Part of a small language model's weights.
Size: 13 layers, width 768, 12 heads of 64, 90.6M parameters.
Architecture: RMSNorm before each block, normalized queries and keys.
Training: a variant of Muon for these matrices, 1131M tokens, 8629 steps.
MLP neurons of a small language model. Each row is named by its layer, matrix (up: input weights) and neuron, and shows model dimensions 512-639. Each number is 50 + 12 x the weight over its row's rms, rounded and kept within 0 to 99.
A block is one neuron, or neurons of one layer that tend to fire together. Before each block is what it responds to, as a language model described it from the Wikipedia text at the highest values.

Description: Mid-word pieces of names. Middle subword pieces inside multi-token proper names, often foreign people or places, as in Ar-agon-a, Nicar-agu-a, Ro-ñ-o, and Ben-ed-etti.
L5.up819:58 49 49 45 47 54 46 46 55 43 37 44 54 45 40 54 42 54 57 37 55 42 54 65 58 55 47 76 53 52 40 48 63 51 51 45 57 76 42 43 53 49 56 60 60 56 44 53 61 36 39 56 47 69 49 72 32 66 43 49 34 39 64 39 38 45 39 38 50 31 44 34 60 37 58 57 46 71 40 46 43 49 67 48 77 29 52 63 53 53 53 49 69 57 37 37 51 66 67 49 43 20 40 48 45 60 52 47 53 54 57 33 30 60 50 47 44 41 35 55 99 42 70 59 50 39 43 55
L5.up938:50 58 63 55 47 63 57 46 48 36 62 55 60 50 35 49 38 34 57 56 45 64 79 68 45 60 50 41 49 59 48 47 70 50 47 34 25 41 45 65 55 43 53 59 29 36 57 56 63 51 50 40 68 59 36 51 33 73 55 43 64 62 46 51 54 55 55 69 40 37 33 44 72 58 60 53 34 49 50 59 52 56 60 45 61 35 44 54 52 65 63 47 25 44 38 65 49 59 60 40 56 30 63 32 70 57 51 47 40 55 47 57 48 46 45 50 51 41 63 47 43 31 26 31 84 35 30 64
L5.up949:56 54 49 47 40 35 59 42 32 50 60 28 50 45 31 65 56 42 49 47 46 44 34 30 75 74 53 59 62 77 54 44 51 64 48 55 58 58 51 48 61 56 63 67 60 66 22 56 65 49 56 63 53 40 47 59 48 71 52 44 51 36 72 58 64 54 60 55 65 49 45 53 56 51 68 72 50 55 43 50 46 54 76 43 48 08 51 53 52 60 50 62 34 37 41 41 58 60 58 45 61 36 42 49 60 51 55 62 35 70 71 40 49 64 46 71 44 42 44 46 66 59 62 46 58 49 40 56
L5.up1872:46 51 44 53 50 64 61 60 41 17 48 39 58 53 64 52 45 61 61 53 63 15 38 56 58 63 56 71 49 60 53 63 58 68 60 37 48 76 42 44 56 49 57 52 47 58 54 42 63 35 61 48 51 33 56 56 49 52 41 34 40 45 54 56 43 53 44 60 48 54 54 55 71 36 82 40 59 53 48 62 75 63 59 51 73 57 29 74 51 59 50 32 47 44 38 44 52 38 68 48 64 37 72 00 58 56 42 50 52 46 57 48 50 49 57 74 50 11 56 54 65 48 45 54 60 58 37 49

Description: Comma-bracketed "and". "And" between commas, introducing a parenthetical date or clause in biographies, as in ", and, in 2003,"; weaker on mid-word pieces such as -dist, -ish, -ado.
L6.up779:47 44 70 48 74 57 41 41 64 53 45 42 62 43 53 47 41 61 51 40 63 38 61 69 69 48 44 53 62 55 36 15 60 65 52 45 57 32 37 53 46 44 45 50 65 42 64 64 63 55 67 28 27 51 53 68 64 47 25 59 73 42 46 48 29 62 49 41 50 62 61 30 51 59 57 68 35 40 50 53 53 60 60 30 64 44 24 32 28 35 30 44 43 46 41 38 43 47 64 52 78 33 58 59 64 30 37 46 70 46 49 44 58 46 59 65 69 43 42 46 37 58 61 55 47 37 49 63
L6.up944:46 56 63 51 54 48 64 56 63 20 52 29 47 51 44 57 52 62 59 47 53 54 45 44 43 47 63 66 44 46 52 47 46 33 37 47 69 55 42 60 62 56 49 33 49 59 23 36 47 42 46 63 22 69 41 36 41 67 53 35 56 46 56 41 49 48 53 37 67 43 50 32 56 45 52 52 31 56 54 37 45 43 39 42 57 56 27 51 27 45 28 64 45 54 44 50 59 47 37 45 65 35 47 65 65 38 34 46 72 46 52 55 78 58 44 50 42 47 54 37 38 62 42 49 50 46 57 44
L6.up1002:51 44 54 48 61 60 52 37 49 64 46 25 50 42 40 47 55 60 42 46 59 54 41 40 79 55 61 59 38 54 40 34 57 58 35 40 66 53 68 60 67 47 47 50 70 69 53 39 29 43 36 46 14 41 30 44 28 49 57 56 55 52 50 66 50 52 68 36 72 43 66 50 62 54 36 53 47 47 46 60 56 56 49 63 71 61 36 48 76 29 57 32 58 70 71 36 54 48 69 61 52 30 55 32 42 49 81 51 60 41 69 47 64 53 44 58 61 62 50 51 61 49 44 51 55 36 55 63
L6.up1006:50 63 50 58 57 55 46 50 31 49 38 44 58 52 31 49 63 56 56 56 44 42 60 47 62 54 65 56 66 44 37 48 32 31 32 28 65 60 64 56 50 50 44 47 64 72 56 45 58 82 48 67 60 53 44 66 58 53 40 46 61 66 55 50 47 36 69 35 63 54 39 37 58 41 65 44 25 65 49 59 44 40 64 36 52 42 57 51 67 28 69 61 40 44 41 53 62 44 40 66 68 52 46 57 52 50 48 54 55 33 73 43 73 57 55 50 50 72 90 60 44 74 54 56 60 49 23 47
L6.up1138:67 60 60 61 71 51 42 49 35 70 33 47 65 74 78 56 36 44 39 53 72 43 57 59 63 40 30 58 42 50 44 51 54 44 62 56 44 58 34 60 79 46 53 70 44 55 50 47 43 62 40 41 28 56 36 44 47 47 58 41 36 50 40 33 34 42 54 59 87 45 44 60 54 59 52 56 41 54 55 54 26 42 51 57 87 65 48 47 55 65 46 43 32 53 50 48 35 42 63 61 44 42 51 55 70 59 55 46 67 40 32 36 63 44 68 70 63 45 55 55 51 47 47 43 41 57 50 64
L6.up1292:37 47 55 67 50 55 55 41 59 47 76 33 44 48 57 61 40 53 49 33 44 35 46 49 52 55 69 34 58 45 60 33 65 55 46 43 66 62 57 44 39 51 42 48 61 63 57 44 44 56 59 53 48 57 66 55 36 46 58 53 55 53 40 42 57 31 44 53 49 64 48 24 54 34 71 55 60 48 26 65 63 49 47 52 82 47 59 49 48 60 51 55 61 37 46 40 40 38 69 51 50 52 61 59 67 43 48 56 55 55 44 35 42 65 36 46 48 36 54 41 35 51 49 54 43 47 46 46
L6.up1979:47 51 65 48 43 52 55 41 66 59 46 49 48 67 32 43 56 54 44 62 48 80 48 51 51 54 63 48 59 44 40 44 32 50 28 51 53 42 37 54 45 52 25 60 42 37 33 64 61 51 53 68 58 37 52 44 36 84 47 49 41 25 34 58 56 57 59 34 47 69 33 62 63 44 53 67 50 74 54 55 68 43 58 27 43 43 61 35 65 34 48 58 26 61 62 68 65 79 54 37 39 55 45 44 56 48 38 26 42 40 45 60 59 63 54 58 50 45 42 16 55 81 65 36 46 43 49 49
L6.up2043:51 52 60 38 48 55 63 71 53 58 57 49 36 42 33 63 52 66 36 60 42 34 50 58 41 50 59 67 64 40 13 58 61 68 57 60 49 39 43 74 57 41 43 40 44 75 39 46 59 47 54 70 25 55 31 56 68 35 36 57 44 46 46 37 37 43 57 40 48 34 47 48 55 35 38 67 41 57 52 61 65 46 56 55 49 54 56 58 56 47 47 68 70 29 34 36 46 35 61 47 53 48 44 46 53 50 58 54 41 65 46 54 44 57 31 49 55 58 37 55 71 53 45 45 50 46 45 47

Description: And before parenthetical commas. Mostly the word and directly followed by a comma opening an aside (and, as such; and, where…; and, subsequently); weaker on word pieces split mid-word (exp-and-ed, dr-um-mer, or-bital).
L2.up93:47 51 42 41 71 57 48 48 53 72 34 63 47 42 66 64 48 42 54 48 58 47 62 61 70 40 37 58 51 53 56 52 42 61 55 50 28 61 68 67 55 44 59 25 46 57 61 64 40 36 54 57 60 48 62 38 45 45 48 53 55 44 62 70 33 54 44 46 49 62 62 35 53 35 47 50 72 33 63 42 57 55 59 40 62 70 64 50 47 61 41 45 48 36 39 59 41 57 57 59 44 49 30 58 65 58 49 69 69 42 60 51 43 66 54 66 51 81 33 48 64 40 53 27 36 72 55 51
L2.up741:47 52 52 62 47 68 41 21 54 53 59 53 60 62 69 35 56 39 43 39 42 50 44 68 39 43 70 52 53 45 40 59 58 44 74 23 63 57 55 55 37 48 40 54 51 54 44 33 55 40 47 63 51 46 45 45 30 69 27 70 45 69 52 49 24 37 69 33 49 49 63 63 59 43 58 56 55 47 48 58 43 72 53 39 45 53 62 45 57 34 43 52 54 21 52 50 46 74 44 65 46 49 40 60 30 52 72 42 39 27 45 36 63 63 69 45 53 48 51 71 65 59 59 55 49 45 58 58

Description: Mid-word vowels in names. Word-internal vowel fragments, often accented á/é, right after an opening consonant in foreign names or titles (Lázaro, Cárdenas, Árpád), plus French l' elisions.
L2.up1450:39 27 35 56 47 35 46 64 39 68 47 36 38 48 34 58 60 55 37 41 56 67 56 29 43 44 55 43 45 31 47 36 46 39 46 48 51 88 52 45 53 52 37 66 66 47 40 49 48 37 84 24 52 54 55 43 31 45 44 56 77 34 53 52 29 47 43 58 54 31 59 54 63 37 49 62 67 55 22 58 52 40 27 51 52 58 49 53 37 36 44 46 55 32 44 50 53 52 56 45 34 52 40 53 52 55 36 40 38 56 49 67 28 56 47 49 40 54 55 44 23 54 39 52 69 65 67 38
L2.up1472:64 47 44 45 55 44 83 47 67 36 37 42 66 57 48 39 49 30 45 57 38 25 43 42 42 49 46 45 58 62 42 52 38 36 59 60 66 47 54 35 67 45 73 48 51 41 56 37 40 33 40 56 53 61 43 51 25 41 55 45 66 63 49 47 44 49 59 65 64 48 58 56 46 50 38 45 31 35 56 56 55 46 56 32 55 45 59 20 60 46 32 56 39 61 67 59 47 63 45 62 43 70 26 53 57 40 62 50 15 69 39 37 49 60 52 45 43 47 49 68 59 51 61 45 78 56 71 60

Description: Mid-word accented vowels. Accented vowels inside Spanish or Portuguese names and words, as in Domínguez, Martín, Cortés, milícias; more weakly, other mid-word fragments and "was".
L6.up37:47 43 56 41 48 37 53 58 27 55 49 23 55 45 31 44 65 62 54 56 57 50 27 52 62 74 67 31 38 42 45 78 39 45 55 25 53 42 53 51 60 69 25 49 63 46 45 46 35 33 53 52 50 66 32 48 55 59 50 46 65 47 57 39 73 51 56 41 61 23 36 44 64 54 60 30 61 64 51 44 54 48 44 48 67 77 57 37 41 51 36 58 45 39 50 53 57 49 44 44 56 72 33 37 51 48 66 36 52 47 45 56 40 65 33 49 40 48 62 46 55 45 39 45 47 49 50 56
L6.up143:53 51 46 60 41 43 61 41 61 45 78 56 42 53 41 74 58 29 50 61 52 59 44 49 39 54 45 63 60 55 49 73 40 41 50 56 44 48 61 50 46 45 55 40 86 63 44 47 50 41 54 31 32 50 55 64 49 31 37 75 44 69 51 63 53 43 37 28 65 61 68 67 50 46 48 50 62 58 47 60 39 48 52 60 46 55 44 50 43 62 50 60 36 35 33 52 37 37 89 36 60 52 19 37 41 46 58 57 45 55 35 48 36 59 58 79 52 52 51 58 48 72 50 42 47 48 36 45
L6.up715:47 47 48 29 41 32 40 44 46 40 45 38 62 40 63 51 55 57 58 37 47 40 69 00 43 59 33 47 57 35 41 64 54 75 47 46 55 52 54 52 82 42 56 64 71 44 42 45 49 37 68 47 51 61 45 44 51 62 49 21 51 49 64 44 54 42 36 48 42 49 50 32 62 33 46 20 30 47 49 69 57 49 51 39 47 71 73 55 54 38 68 56 44 48 41 49 32 66 72 65 58 61 38 24 49 47 32 44 43 31 48 58 51 40 59 50 47 51 51 29 58 41 54 55 42 60 37 56
L6.up858:51 33 48 69 33 37 78 85 41 44 56 53 58 35 43 46 32 40 70 52 50 23 45 39 71 56 30 74 58 37 68 46 51 55 46 47 58 68 72 65 58 43 67 39 55 54 43 59 48 53 64 66 51 53 55 68 49 51 56 54 71 69 64 57 56 46 27 41 42 52 38 45 37 76 50 50 28 58 21 53 63 60 44 49 50 61 50 36 60 53 55 42 82 57 33 60 40 48 55 52 55 68 56 39 62 52 41 55 52 53 55 49 61 37 51 35 32 48 50 52 51 23 69 53 52 53 41 55
L6.up1482:37 52 55 40 24 34 65 56 42 34 36 54 56 50 47 47 37 42 48 54 30 67 63 56 63 45 27 86 54 42 62 36 41 52 72 38 32 50 45 48 38 54 46 37 63 48 40 57 54 60 40 47 34 49 51 55 45 56 55 49 85 43 46 43 36 54 44 43 50 43 45 67 61 47 72 38 64 45 46 47 58 51 47 38 60 43 49 41 55 61 47 51 41 58 49 61 53 50 72 45 51 70 37 55 19 59 49 51 70 66 47 63 67 44 43 46 36 58 85 20 51 56 70 70 43 51 58 53
L6.up2053:31 52 59 60 32 37 65 55 26 47 59 39 46 40 55 47 53 50 42 52 48 55 37 65 54 51 67 75 40 45 52 76 45 79 67 56 62 63 68 43 56 49 57 47 46 35 41 63 39 44 66 57 52 49 52 74 51 61 56 66 42 57 52 48 68 32 49 54 52 68 41 63 53 51 65 26 37 41 44 60 47 38 55 67 40 72 50 50 42 65 53 36 36 28 38 39 37 85 42 55 57 36 76 52 69 44 40 69 55 48 67 40 64 41 64 66 43 67 56 56 45 41 72 57 51 42 61 47
L6.up2114:53 63 38 45 34 37 61 39 45 70 50 41 79 46 51 72 43 34 44 42 64 53 45 45 55 53 35 59 39 41 45 69 34 37 39 70 54 35 39 49 44 53 77 58 67 39 44 35 52 69 49 55 54 36 46 58 23 39 71 60 61 58 62 69 40 54 26 45 91 60 54 62 28 46 41 52 50 51 49 33 54 56 61 47 37 64 40 63 66 53 45 44 64 54 47 71 36 40 64 55 61 46 50 47 72 50 47 39 49 60 61 61 70 66 33 55 43 59 58 55 49 34 59 42 51 41 69 54
L6.up2122:51 51 59 12 58 47 35 31 52 37 31 57 61 57 34 42 57 50 46 66 56 53 91 64 53 79 74 77 49 63 47 42 31 46 43 31 50 23 57 41 45 63 56 60 69 40 54 62 67 54 33 52 60 42 45 62 51 61 41 53 55 33 45 46 54 52 53 59 53 47 56 63 59 48 55 29 45 52 45 63 50 55 60 44 57 50 33 46 54 34 57 55 56 39 51 46 74 32 59 58 71 37 61 59 45 74 43 48 55 53 61 99 42 54 56 52 53 52 54 58 37 57 46 37 73 48 39 52

Description: Word-final agent suffixes. Final suffix pieces completing a noun or adjective for a person, group or affiliation, e.g. Method-ist, Protest-ant, deb-ater, econom-ist, Wesley-an, plus head nouns like army, people.
L5.up423:27 59 24 54 60 46 33 41 58 68 53 58 49 45 40 42 52 20 47 38 55 22 58 60 50 47 44 59 33 44 44 56 43 50 61 50 47 61 61 49 56 66 27 59 55 60 30 41 38 36 43 52 38 52 42 48 60 67 60 65 54 48 52 45 48 42 23 55 62 80 40 38 55 54 55 53 42 45 58 51 45 50 53 41 40 32 34 62 70 34 42 33 38 52 51 54 44 40 61 43 33 56 49 60 57 46 47 28 45 54 29 43 52 49 45 10 33 75 58 59 48 65 47 41 45 67 61 55
L5.up696:29 68 41 56 41 43 32 34 48 40 41 51 67 55 50 53 52 33 43 60 41 50 49 53 57 59 46 56 43 43 50 72 47 29 50 48 46 61 74 63 62 49 57 27 58 57 49 52 47 36 76 34 37 54 44 51 49 55 83 56 62 21 51 51 32 57 72 34 51 37 41 58 58 71 60 38 46 42 63 51 46 57 54 48 46 55 57 45 67 47 49 58 27 38 54 41 62 53 57 42 44 47 60 26 52 46 64 61 32 37 48 33 53 42 41 35 43 66 62 49 41 56 42 58 50 33 61 57
L5.up1312:35 40 70 59 54 30 54 48 65 52 42 56 57 56 67 54 53 37 48 52 56 50 49 42 41 39 47 60 39 58 41 36 47 57 65 48 32 57 68 53 58 59 56 58 61 62 69 41 21 43 36 56 43 45 39 40 38 62 63 47 43 52 43 40 30 43 47 58 77 37 52 49 63 48 67 52 45 38 58 44 44 62 60 51 70 56 68 33 56 69 57 68 78 48 47 49 69 41 42 50 55 36 49 35 60 57 33 64 54 52 45 46 48 36 46 46 52 53 53 44 51 53 58 59 37 68 55 50
L5.up1624:55 36 56 66 47 65 52 55 51 76 38 15 50 34 60 58 62 45 35 56 55 59 45 52 43 49 48 51 49 56 40 64 39 60 44 67 36 55 60 46 50 40 55 77 44 70 46 35 40 46 24 64 49 50 49 63 58 44 51 49 46 45 57 63 72 42 50 51 87 65 50 46 42 53 61 42 70 32 47 48 64 54 41 50 47 39 55 32 42 42 41 32 45 56 42 43 61 45 54 57 40 46 64 54 58 50 48 51 52 52 42 61 63 19 58 35 51 50 39 58 54 57 48 51 60 51 52 59

Description: Headers and mid-word pieces. Column or field headers in sports and school tables (Division, Conference, Grades, PCT), plus mid-word fragments in prose, such as accoun-t-ant, acc-ur-ate, reg-ul-ation.
L2.up1467:54 28 46 61 37 39 32 46 58 54 33 65 64 62 73 29 54 53 74 43 52 59 66 56 94 70 61 50 40 07 45 80 55 66 46 43 62 45 42 53 36 70 44 51 40 51 39 59 39 62 41 55 76 33 59 38 53 48 70 41 58 53 52 38 52 52 59 54 42 34 57 53 51 46 53 14 53 73 46 49 46 52 47 31 54 47 50 44 50 52 59 61 56 32 49 66 34 47 42 34 37 18 50 67 39 55 48 62 51 60 54 38 59 39 37 61 35 40 62 54 68 56 46 63 49 71 47 53
L2.up1555:55 39 36 45 39 57 39 59 46 69 44 71 46 44 41 37 50 20 35 41 37 86 31 64 68 41 55 44 59 45 48 25 60 73 69 21 36 60 42 63 55 67 66 57 42 42 60 70 17 38 37 50 47 40 42 44 36 69 51 42 48 39 63 55 56 27 45 54 48 52 41 61 35 59 65 39 62 58 49 57 28 51 48 24 65 57 40 45 53 55 40 45 48 46 38 45 49 51 52 19 61 43 84 42 41 63 50 40 31 33 48 53 59 57 80 59 39 54 58 71 33 57 51 53 35 61 40 59

Description: Start of multi-token names. First word or word piece of a multi-part proper name, like Fe(z), Ser(ie C1), First (Division), Second (Anglo-Afghan War); also sentence-ending periods.
L5.up262:51 57 47 69 56 72 50 48 63 41 44 57 37 42 50 46 53 34 46 57 68 57 54 36 73 12 36 43 45 63 43 32 43 85 40 56 52 40 34 37 64 32 26 60 47 53 39 55 40 46 43 31 53 53 54 46 55 57 44 59 62 45 49 60 72 57 57 39 55 64 49 57 44 57 37 45 48 42 39 61 37 22 44 45 60 45 61 41 50 61 79 55 51 49 64 39 40 52 50 42 53 41 66 32 42 52 58 53 78 44 47 52 69 56 51 55 73 57 48 54 50 64 44 43 66 52 40 53
L5.up436:47 65 68 47 56 55 63 44 38 45 50 40 51 44 76 54 60 69 37 56 46 35 36 63 41 58 52 65 47 54 41 43 46 66 40 42 66 70 51 45 50 55 17 57 59 41 67 36 49 37 25 41 64 57 51 72 62 60 49 41 65 32 54 42 46 45 53 29 58 71 41 34 53 50 47 47 58 47 35 54 49 53 36 44 38 57 45 59 47 63 57 44 40 47 47 56 64 61 49 37 59 55 56 43 40 39 55 40 61 61 56 39 60 61 34 34 66 12 46 41 34 70 53 36 49 53 58 47
L5.up813:52 57 54 54 36 67 71 53 41 48 43 48 42 71 48 63 50 51 56 50 37 67 34 47 43 33 54 54 42 50 40 44 41 71 58 41 49 67 51 54 26 49 61 56 40 71 76 59 53 35 24 61 45 48 56 52 55 58 41 58 60 44 57 52 45 51 57 50 31 53 60 46 35 66 37 66 48 55 59 39 28 76 44 54 67 53 54 49 54 54 48 51 49 31 59 49 40 49 19 58 61 41 41 26 36 58 37 33 71 56 48 45 48 47 69 57 63 52 48 50 20 44 43 25 52 66 42 62
L5.up2124:56 59 54 51 47 63 53 45 45 57 57 46 44 39 66 60 73 53 71 67 46 55 50 39 58 48 44 40 47 43 49 50 44 46 33 52 61 61 55 59 43 54 56 55 66 34 39 66 76 41 54 50 62 51 42 35 21 65 54 62 69 19 42 47 41 39 27 38 35 47 53 56 38 56 44 38 47 54 40 48 28 65 57 59 35 53 32 59 37 50 47 35 61 42 56 70 69 44 62 37 60 46 19 40 33 47 31 27 45 56 53 46 52 55 34 62 57 23 56 50 40 55 46 36 63 62 48 44